MLP neurons of a small language model. Each row is named by its layer, matrix (down: output weights) and neuron, and shows model dimensions 48-175. Each number is 50 + 12 x the weight over its row's rms, rounded and kept within 0 to 99.
A block is one neuron, or neurons of one layer that tend to fire together. Before each block is what it responds to, as a language model described it from the Wikipedia text at the highest values.

Description: Letters inside acronyms. Non-initial letter pieces inside all-caps acronyms and abbreviations, as in the A of EPA, NCAA, FA, the H of NIH, the B of ISBN.
L2.down15:48 55 43 45 56 40 42 61 63 57 52 33 50 73 52 46 47 54 76 54 54 52 63 34 42 52 61 39 34 56 58 54 39 34 51 40 50 55 64 56 57 63 61 56 53 49 52 60 55 67 50 28 46 33 85 48 44 61 45 71 56 58 61 51 65 49 36 60 67 47 45 65 50 47 54 50 44 58 29 39 40 41 55 68 36 36 39 48 52 44 67 67 44 39 55 38 52 21 44 42 43 56 60 43 42 52 39 26 71 43 47 41 78 58 56 42 33 53 59 56 43 59 58 48 37 41 35 45
L2.down31:50 53 36 42 50 46 31 64 31 29 43 35 37 58 54 42 69 50 44 41 56 50 50 66 35 42 46 36 43 40 41 49 47 57 70 67 40 47 32 40 22 31 47 40 62 39 60 68 56 45 33 53 55 27 50 81 42 35 65 49 38 56 50 44 56 43 57 61 63 58 74 44 53 51 61 30 33 39 81 36 48 40 64 59 38 51 52 49 58 58 69 49 57 60 39 51 71 37 49 36 54 50 84 58 47 60 33 51 55 55 54 63 38 45 45 44 56 51 17 44 59 37 59 66 48 54 32 66
L2.down571:49 51 51 42 45 47 47 53 36 55 52 48 54 42 45 65 33 62 31 49 49 46 44 43 60 70 44 62 57 42 47 38 62 52 49 76 45 51 46 39 48 54 16 51 53 36 62 73 59 44 55 34 65 72 65 37 60 55 37 66 37 48 54 47 63 65 44 33 70 43 58 45 45 41 55 50 42 63 59 55 46 40 50 50 40 56 43 65 49 50 64 35 46 41 43 46 34 58 51 68 51 64 33 57 34 34 55 50 50 42 57 46 53 47 84 66 49 45 32 59 56 74 53 57 67 53 42 46
L2.down757:49 56 77 42 27 57 53 39 33 37 56 59 62 48 33 58 56 59 37 32 38 51 39 54 47 44 49 57 36 46 59 66 73 58 55 51 65 51 47 38 63 24 64 39 82 54 34 53 58 48 55 37 36 40 66 60 49 48 51 63 32 33 51 70 39 31 64 56 64 49 63 65 41 55 43 51 58 49 51 46 35 36 64 32 41 47 51 56 62 40 69 59 56 56 51 37 50 44 48 48 54 32 50 68 46 34 33 54 62 52 50 49 58 41 71 58 37 61 72 60 68 62 44 40 50 34 43 67

Description: Final digits in numbers. Last digits of numbers in data-heavy text, often after a decimal point: climate-table values, coordinates, area codes, years (20.1, 3099.1, 1951).
L2.down157:53 37 50 44 35 31 59 42 60 66 48 58 44 50 75 57 54 50 42 29 36 52 44 53 65 61 73 37 60 43 49 53 39 49 46 59 13 55 53 61 50 34 57 50 21 27 23 49 56 48 50 43 25 48 54 30 61 68 44 52 48 58 39 69 50 56 45 62 55 49 43 54 40 29 66 51 48 18 55 55 52 51 68 53 69 53 49 50 35 41 44 40 23 52 53 63 56 63 38 38 31 61 52 68 49 41 75 47 30 38 46 67 46 47 62 51 47 44 47 50 55 70 53 54 68 40 68 31
L2.down212:43 38 43 66 60 66 53 52 57 53 36 42 50 64 50 72 55 52 54 45 37 43 48 39 46 58 44 41 46 41 49 53 70 53 46 40 38 74 66 36 65 55 52 35 56 60 55 61 46 73 41 40 57 44 58 46 22 66 28 73 43 31 32 50 62 43 29 53 46 54 58 58 63 48 65 37 57 56 58 45 41 51 62 49 49 59 81 50 52 46 40 46 32 45 50 39 71 60 41 41 62 54 44 67 45 32 45 63 55 33 36 76 51 35 71 51 37 57 40 89 54 63 41 52 54 56 46 77
L2.down509:50 53 41 47 48 37 68 43 41 40 80 54 45 62 46 37 35 47 19 63 56 61 53 55 42 68 37 33 67 34 78 46 39 57 44 62 58 53 58 75 51 18 43 59 36 45 58 60 50 50 33 62 42 74 39 65 43 57 37 36 58 38 48 53 42 50 50 47 62 52 56 46 55 55 67 51 57 30 41 55 51 29 51 61 48 50 53 57 47 47 48 41 41 55 41 61 67 45 53 23 51 50 59 67 47 55 62 41 61 48 28 54 50 60 63 39 52 55 33 77 40 53 45 59 49 58 39 41
L2.down559:60 63 27 57 68 57 45 55 48 32 68 46 51 43 41 66 55 50 35 52 30 60 65 36 38 75 41 45 67 58 37 46 49 59 69 42 53 64 41 66 58 41 66 55 54 41 39 70 35 54 54 61 38 51 45 68 54 42 40 42 35 46 80 43 30 42 49 52 30 58 58 57 57 21 40 61 47 66 44 56 47 36 50 59 58 44 38 62 60 68 62 54 55 43 49 50 53 65 45 64 35 23 57 29 65 42 56 36 55 49 70 38 54 58 44 44 47 56 67 59 51 16 42 39 60 39 65 41

Description: Second piece of acronyms. Second token of a word split after one capital letter, mostly uppercase acronyms like N-Y(PD), P-N(C), R-&(B), plus names like P-ed(ro).
L3.down25:72 57 48 50 39 64 49 35 41 64 58 52 78 57 16 48 42 59 35 45 41 35 19 64 29 43 37 68 50 43 62 45 49 55 39 26 64 33 42 61 56 52 47 56 70 65 60 46 47 44 46 64 39 61 86 49 56 49 42 46 54 29 65 54 58 24 51 51 59 72 50 60 72 56 41 56 62 76 43 58 28 49 75 49 47 62 42 76 40 53 62 56 56 48 44 58 57 44 52 47 49 46 58 57 52 43 45 49 39 63 41 47 62 51 41 40 36 65 51 60 59 42 33 38 32 40 30 48

Description: Closing token inside parentheses. Final digit or word piece just before a closing parenthesis or cell divider, mostly numbers in tables, e.g. 54.7), (5–7), (FSN).
L5.down124:65 56 60 69 48 39 59 51 49 47 71 52 50 45 51 34 55 38 58 51 23 48 48 35 39 35 32 51 30 61 41 57 47 48 43 43 60 62 56 40 55 58 44 56 42 62 48 48 58 69 53 44 58 54 50 71 48 48 62 52 53 29 32 34 65 61 60 43 47 37 47 70 30 42 43 50 63 42 67 52 48 83 38 43 59 35 48 55 64 48 38 44 62 65 63 41 35 60 37 56 46 47 52 60 43 60 42 67 52 49 49 52 55 61 68 42 54 41 55 22 61 32 54 46 27 77 43 08
L5.down403:45 40 41 57 41 48 64 36 33 50 26 53 22 30 48 41 51 43 50 29 45 50 70 40 48 45 52 43 63 65 62 71 55 56 63 55 58 54 34 47 67 49 39 40 40 31 73 71 62 46 49 67 44 53 30 41 46 47 48 53 44 74 38 54 55 57 52 62 62 59 50 47 62 50 72 53 39 40 45 60 34 77 55 44 39 52 57 49 78 61 58 29 56 88 71 38 68 40 63 44 63 63 52 56 51 55 56 53 58 45 45 54 49 31 29 48 50 59 44 42 47 41 42 47 26 41 50 58
L5.down525:48 35 46 49 44 61 35 36 36 58 48 75 29 55 48 53 48 23 47 65 66 56 55 48 41 59 65 30 64 35 48 61 34 40 30 46 46 92 40 46 54 68 47 48 51 31 47 50 32 64 51 48 48 43 74 59 43 46 55 33 40 43 50 46 39 60 45 59 74 40 41 43 50 54 41 44 53 56 60 61 53 46 41 33 36 35 60 62 64 54 45 55 52 34 27 45 58 60 48 64 41 33 38 53 45 55 50 36 51 56 56 61 50 51 37 51 42 69 71 56 46 62 54 75 43 32 41 56
L5.down561:51 31 43 55 62 47 57 39 56 61 51 45 41 55 54 55 31 63 65 40 71 37 43 41 41 51 54 37 68 67 70 41 59 40 46 61 41 31 43 45 53 36 33 55 39 49 51 61 62 41 64 62 45 44 37 37 48 63 61 32 38 59 29 48 35 55 63 53 64 54 54 66 48 43 53 41 45 60 33 63 37 59 50 57 55 43 46 43 71 62 48 41 59 67 67 49 69 53 58 59 70 40 75 48 54 60 22 46 46 48 66 47 58 46 34 51 50 65 41 34 47 30 41 45 38 53 72 57

Description: Sentence-opening discourse words. Words or word pieces that begin a new sentence and link it to the prior one, such as Th-ough, Und-er, Th-us, However, The first, Since.
L2.down66:43 53 49 43 73 62 62 67 42 38 58 67 40 46 46 44 50 35 48 45 49 33 34 70 58 63 67 43 57 41 48 63 57 45 57 38 60 48 52 36 33 48 58 51 58 49 44 71 62 43 53 42 64 48 60 37 50 50 37 53 52 38 62 61 45 64 44 50 47 59 30 45 44 53 47 75 24 42 48 69 62 53 45 75 57 56 51 56 35 40 50 34 31 47 81 60 41 52 42 47 50 51 51 28 55 47 68 42 40 73 33 46 46 41 28 72 38 44 47 51 35 58 53 48 55 59 53 46
L2.down232:34 51 72 38 63 56 57 55 51 33 32 51 70 35 42 47 57 30 26 38 64 56 44 48 74 73 40 43 32 50 47 47 58 57 54 42 54 53 36 56 46 53 46 45 50 47 65 41 64 44 49 51 51 37 26 45 53 49 43 47 45 33 41 54 55 46 29 41 58 71 35 48 65 45 55 57 47 43 41 46 64 52 40 43 23 64 51 64 38 70 34 37 31 24 39 39 41 52 41 58 45 29 52 37 49 59 48 60 59 56 34 40 58 55 46 44 72 55 56 56 68 50 61 54 67 36 48 44
L2.down694:61 59 45 62 21 33 32 83 48 53 54 43 44 58 46 47 55 43 63 36 39 53 30 57 81 63 50 49 41 47 38 31 53 30 68 68 43 40 59 45 46 68 41 47 42 54 57 87 44 55 47 60 53 42 59 41 61 61 70 42 51 72 40 38 44 44 44 47 35 50 36 49 49 66 38 64 41 53 44 49 63 54 57 62 45 51 38 46 58 55 48 40 51 38 58 62 61 59 43 78 45 55 46 51 52 57 46 51 34 44 25 56 48 53 41 49 26 70 60 62 51 41 66 45 39 53 52 47
L2.down697:47 67 53 64 56 45 51 52 37 48 53 51 47 41 65 80 66 40 60 54 52 64 43 57 36 50 45 37 58 53 46 59 60 59 31 49 26 51 42 40 61 38 57 45 48 48 55 36 41 63 49 54 70 43 57 73 42 41 63 69 16 31 39 35 67 27 58 59 52 68 41 41 56 49 42 65 58 53 18 55 33 53 36 51 59 50 38 68 52 43 60 54 50 25 26 39 57 30 34 64 56 70 59 38 54 43 36 34 47 68 44 47 60 58 36 51 60 26 56 51 44 53 51 40 48 50 53 57

Description: Sentence-opening connective word pieces. Fires on a word's completing piece, mostly in sentence-initial connectives and adverbials: W-h-ile, However, At the same time, otherw-ise, Th-roughout, cont-ent.
L3.down95:55 54 52 43 45 62 52 55 54 52 33 46 36 40 52 24 69 40 39 46 39 54 61 47 66 65 69 20 49 49 32 30 56 52 36 46 37 51 54 45 41 35 44 37 60 64 33 54 61 44 52 42 24 65 39 81 47 50 43 40 28 35 50 66 71 46 54 68 68 54 34 51 46 51 53 33 48 52 55 61 41 48 35 54 63 25 32 51 61 36 57 47 48 51 43 44 53 40 47 56 64 66 41 59 40 71 55 59 40 50 65 49 48 76 53 43 68 51 58 32 55 58 60 67 58 39 41 42

Description: Mid-word continuation pieces. Second or later pieces inside acronyms, codes, numbers and split names, such as the Q of PQ, J in BJP, 19 in CD19.
L5.down120:37 50 72 72 29 64 58 48 64 51 46 51 41 36 65 46 56 45 83 56 60 42 39 48 52 56 60 52 49 39 54 48 60 42 77 33 64 61 49 47 56 48 55 30 57 64 49 58 64 51 34 43 48 64 62 40 39 65 51 53 52 41 48 66 52 51 57 45 16 53 55 34 34 69 52 52 51 63 44 57 55 56 79 34 52 55 57 44 45 23 58 50 56 61 34 54 46 74 73 59 30 57 48 44 43 53 51 45 44 51 57 50 34 41 34 39 39 61 60 50 63 41 26 47 55 64 44 38
L5.down144:31 43 67 47 52 70 50 45 41 41 28 52 53 59 47 62 33 37 58 41 43 45 67 45 48 49 50 47 71 81 64 46 52 29 56 35 54 38 51 54 57 47 32 65 40 32 76 48 59 60 32 51 64 49 46 62 51 54 30 50 41 43 54 38 50 27 50 51 33 32 28 40 58 45 56 56 55 60 65 50 56 54 52 55 33 27 61 70 47 21 51 24 80 33 59 67 53 44 69 60 56 61 35 29 41 50 51 56 60 33 48 49 55 48 63 47 42 65 67 41 62 61 47 42 46 54 38 34
L5.down315:62 41 59 55 34 62 52 54 43 60 48 26 53 74 64 77 36 60 47 65 54 40 35 55 65 39 46 59 48 43 31 54 55 45 36 46 35 47 45 43 55 53 31 41 51 81 50 30 66 44 57 57 53 26 53 26 49 69 31 49 69 61 61 45 59 47 54 47 41 23 41 60 75 48 49 38 59 59 53 53 49 56 70 55 62 58 48 44 67 50 45 49 41 50 37 45 60 41 54 44 61 24 57 39 38 44 44 63 43 36 59 61 61 32 31 18 32 52 65 52 65 41 59 38 64 54 59 46
L5.down343:68 76 45 28 46 39 31 47 60 51 48 49 44 36 67 62 34 52 39 58 46 38 49 50 48 43 64 35 40 47 58 54 41 43 77 39 49 42 44 54 46 54 31 51 72 65 47 41 45 44 39 39 48 62 71 52 57 66 32 61 62 71 51 43 32 68 50 71 48 66 69 73 55 59 48 55 47 41 50 16 49 58 40 45 35 47 46 48 52 43 34 57 71 60 43 49 57 68 50 45 34 74 54 45 50 40 33 54 61 80 52 65 53 61 53 31 35 69 62 54 54 43 39 36 44 45 58 34

Description: Final digits of numbers. Last digit piece of multi-digit figures in tables and statistics, such as vote counts, incomes, and win percentages (34,86-1, .67-1), and sometimes mid-word pieces of names (Obaid-ul, B-ost-on).
L3.down445:32 57 38 44 54 51 68 68 56 32 38 56 61 60 67 45 33 66 70 38 40 51 45 41 74 52 64 44 32 51 44 50 41 49 70 28 47 37 46 54 54 59 60 64 70 50 63 45 26 64 59 38 51 44 52 48 52 69 31 32 60 64 57 55 69 50 44 59 43 42 60 56 62 39 63 57 44 49 65 47 48 46 32 47 53 45 27 38 54 36 61 32 37 55 60 40 45 57 55 38 44 50 69 53 66 43 55 39 71 34 46 49 26 47 65 50 38 52 52 63 42 52 36 41 59 54 29 35

Description: Sentence-opening subordinating conjunctions. Fires on the later word piece of clause-opening conjunctions at sentence starts, such as While, Before, Although, Though, After, and weakly on 0 table cells.
L5.down38:36 67 66 40 54 63 46 52 59 52 42 38 66 51 50 39 54 57 31 41 28 40 36 39 48 48 42 34 62 35 66 61 55 61 63 69 59 24 68 46 52 65 52 58 42 54 40 45 62 64 62 66 40 54 47 51 62 62 38 66 64 35 48 46 49 47 54 63 14 78 24 36 51 60 43 54 57 58 49 51 50 65 37 54 70 55 58 43 56 39 35 46 28 73 32 52 36 50 27 59 33 37 48 50 59 59 41 66 40 26 40 49 50 52 46 35 46 36 54 57 36 79 48 53 56 50 36 23
L5.down208:50 47 54 36 57 48 46 29 38 47 65 31 71 46 39 53 52 45 34 59 44 43 65 35 47 22 51 55 47 62 47 42 41 43 53 51 29 41 77 62 33 54 45 81 59 67 39 38 51 55 37 56 32 57 62 48 77 34 38 18 63 79 62 47 49 43 56 66 61 67 48 59 54 63 44 41 43 56 59 68 28 77 54 50 34 50 49 33 52 55 68 58 34 46 33 40 43 65 46 66 37 15 50 57 49 49 43 40 43 48 59 45 65 65 44 61 52 43 52 67 41 44 55 54 46 53 44 39
L5.down223:49 79 58 40 33 56 50 31 42 46 44 51 46 50 58 51 86 52 25 40 61 49 55 63 33 36 55 66 58 33 55 29 51 51 52 46 39 62 63 58 67 63 44 39 39 54 33 50 40 37 40 56 55 49 70 42 53 42 51 58 51 58 77 40 31 49 36 81 73 42 58 51 47 50 48 53 35 74 38 53 52 53 47 43 50 52 50 31 59 50 64 59 35 61 59 46 57 56 43 64 46 58 57 52 47 47 39 56 54 47 39 56 52 30 52 52 73 59 59 55 38 30 33 47 46 71 43 21
L5.down282:64 53 33 46 23 36 49 57 64 57 47 48 48 47 50 46 57 24 47 71 68 50 43 59 43 57 63 28 46 49 43 63 35 61 58 59 44 30 35 59 59 56 60 36 55 57 59 59 63 43 50 45 30 49 57 62 70 38 64 57 60 36 49 51 44 57 24 07 32 86 52 54 49 36 42 58 37 26 60 40 46 56 30 48 34 76 45 50 36 51 45 56 43 59 47 62 36 28 60 54 67 58 42 35 46 46 47 66 45 56 57 49 51 49 51 44 38 63 44 44 59 48 44 46 55 40 49 41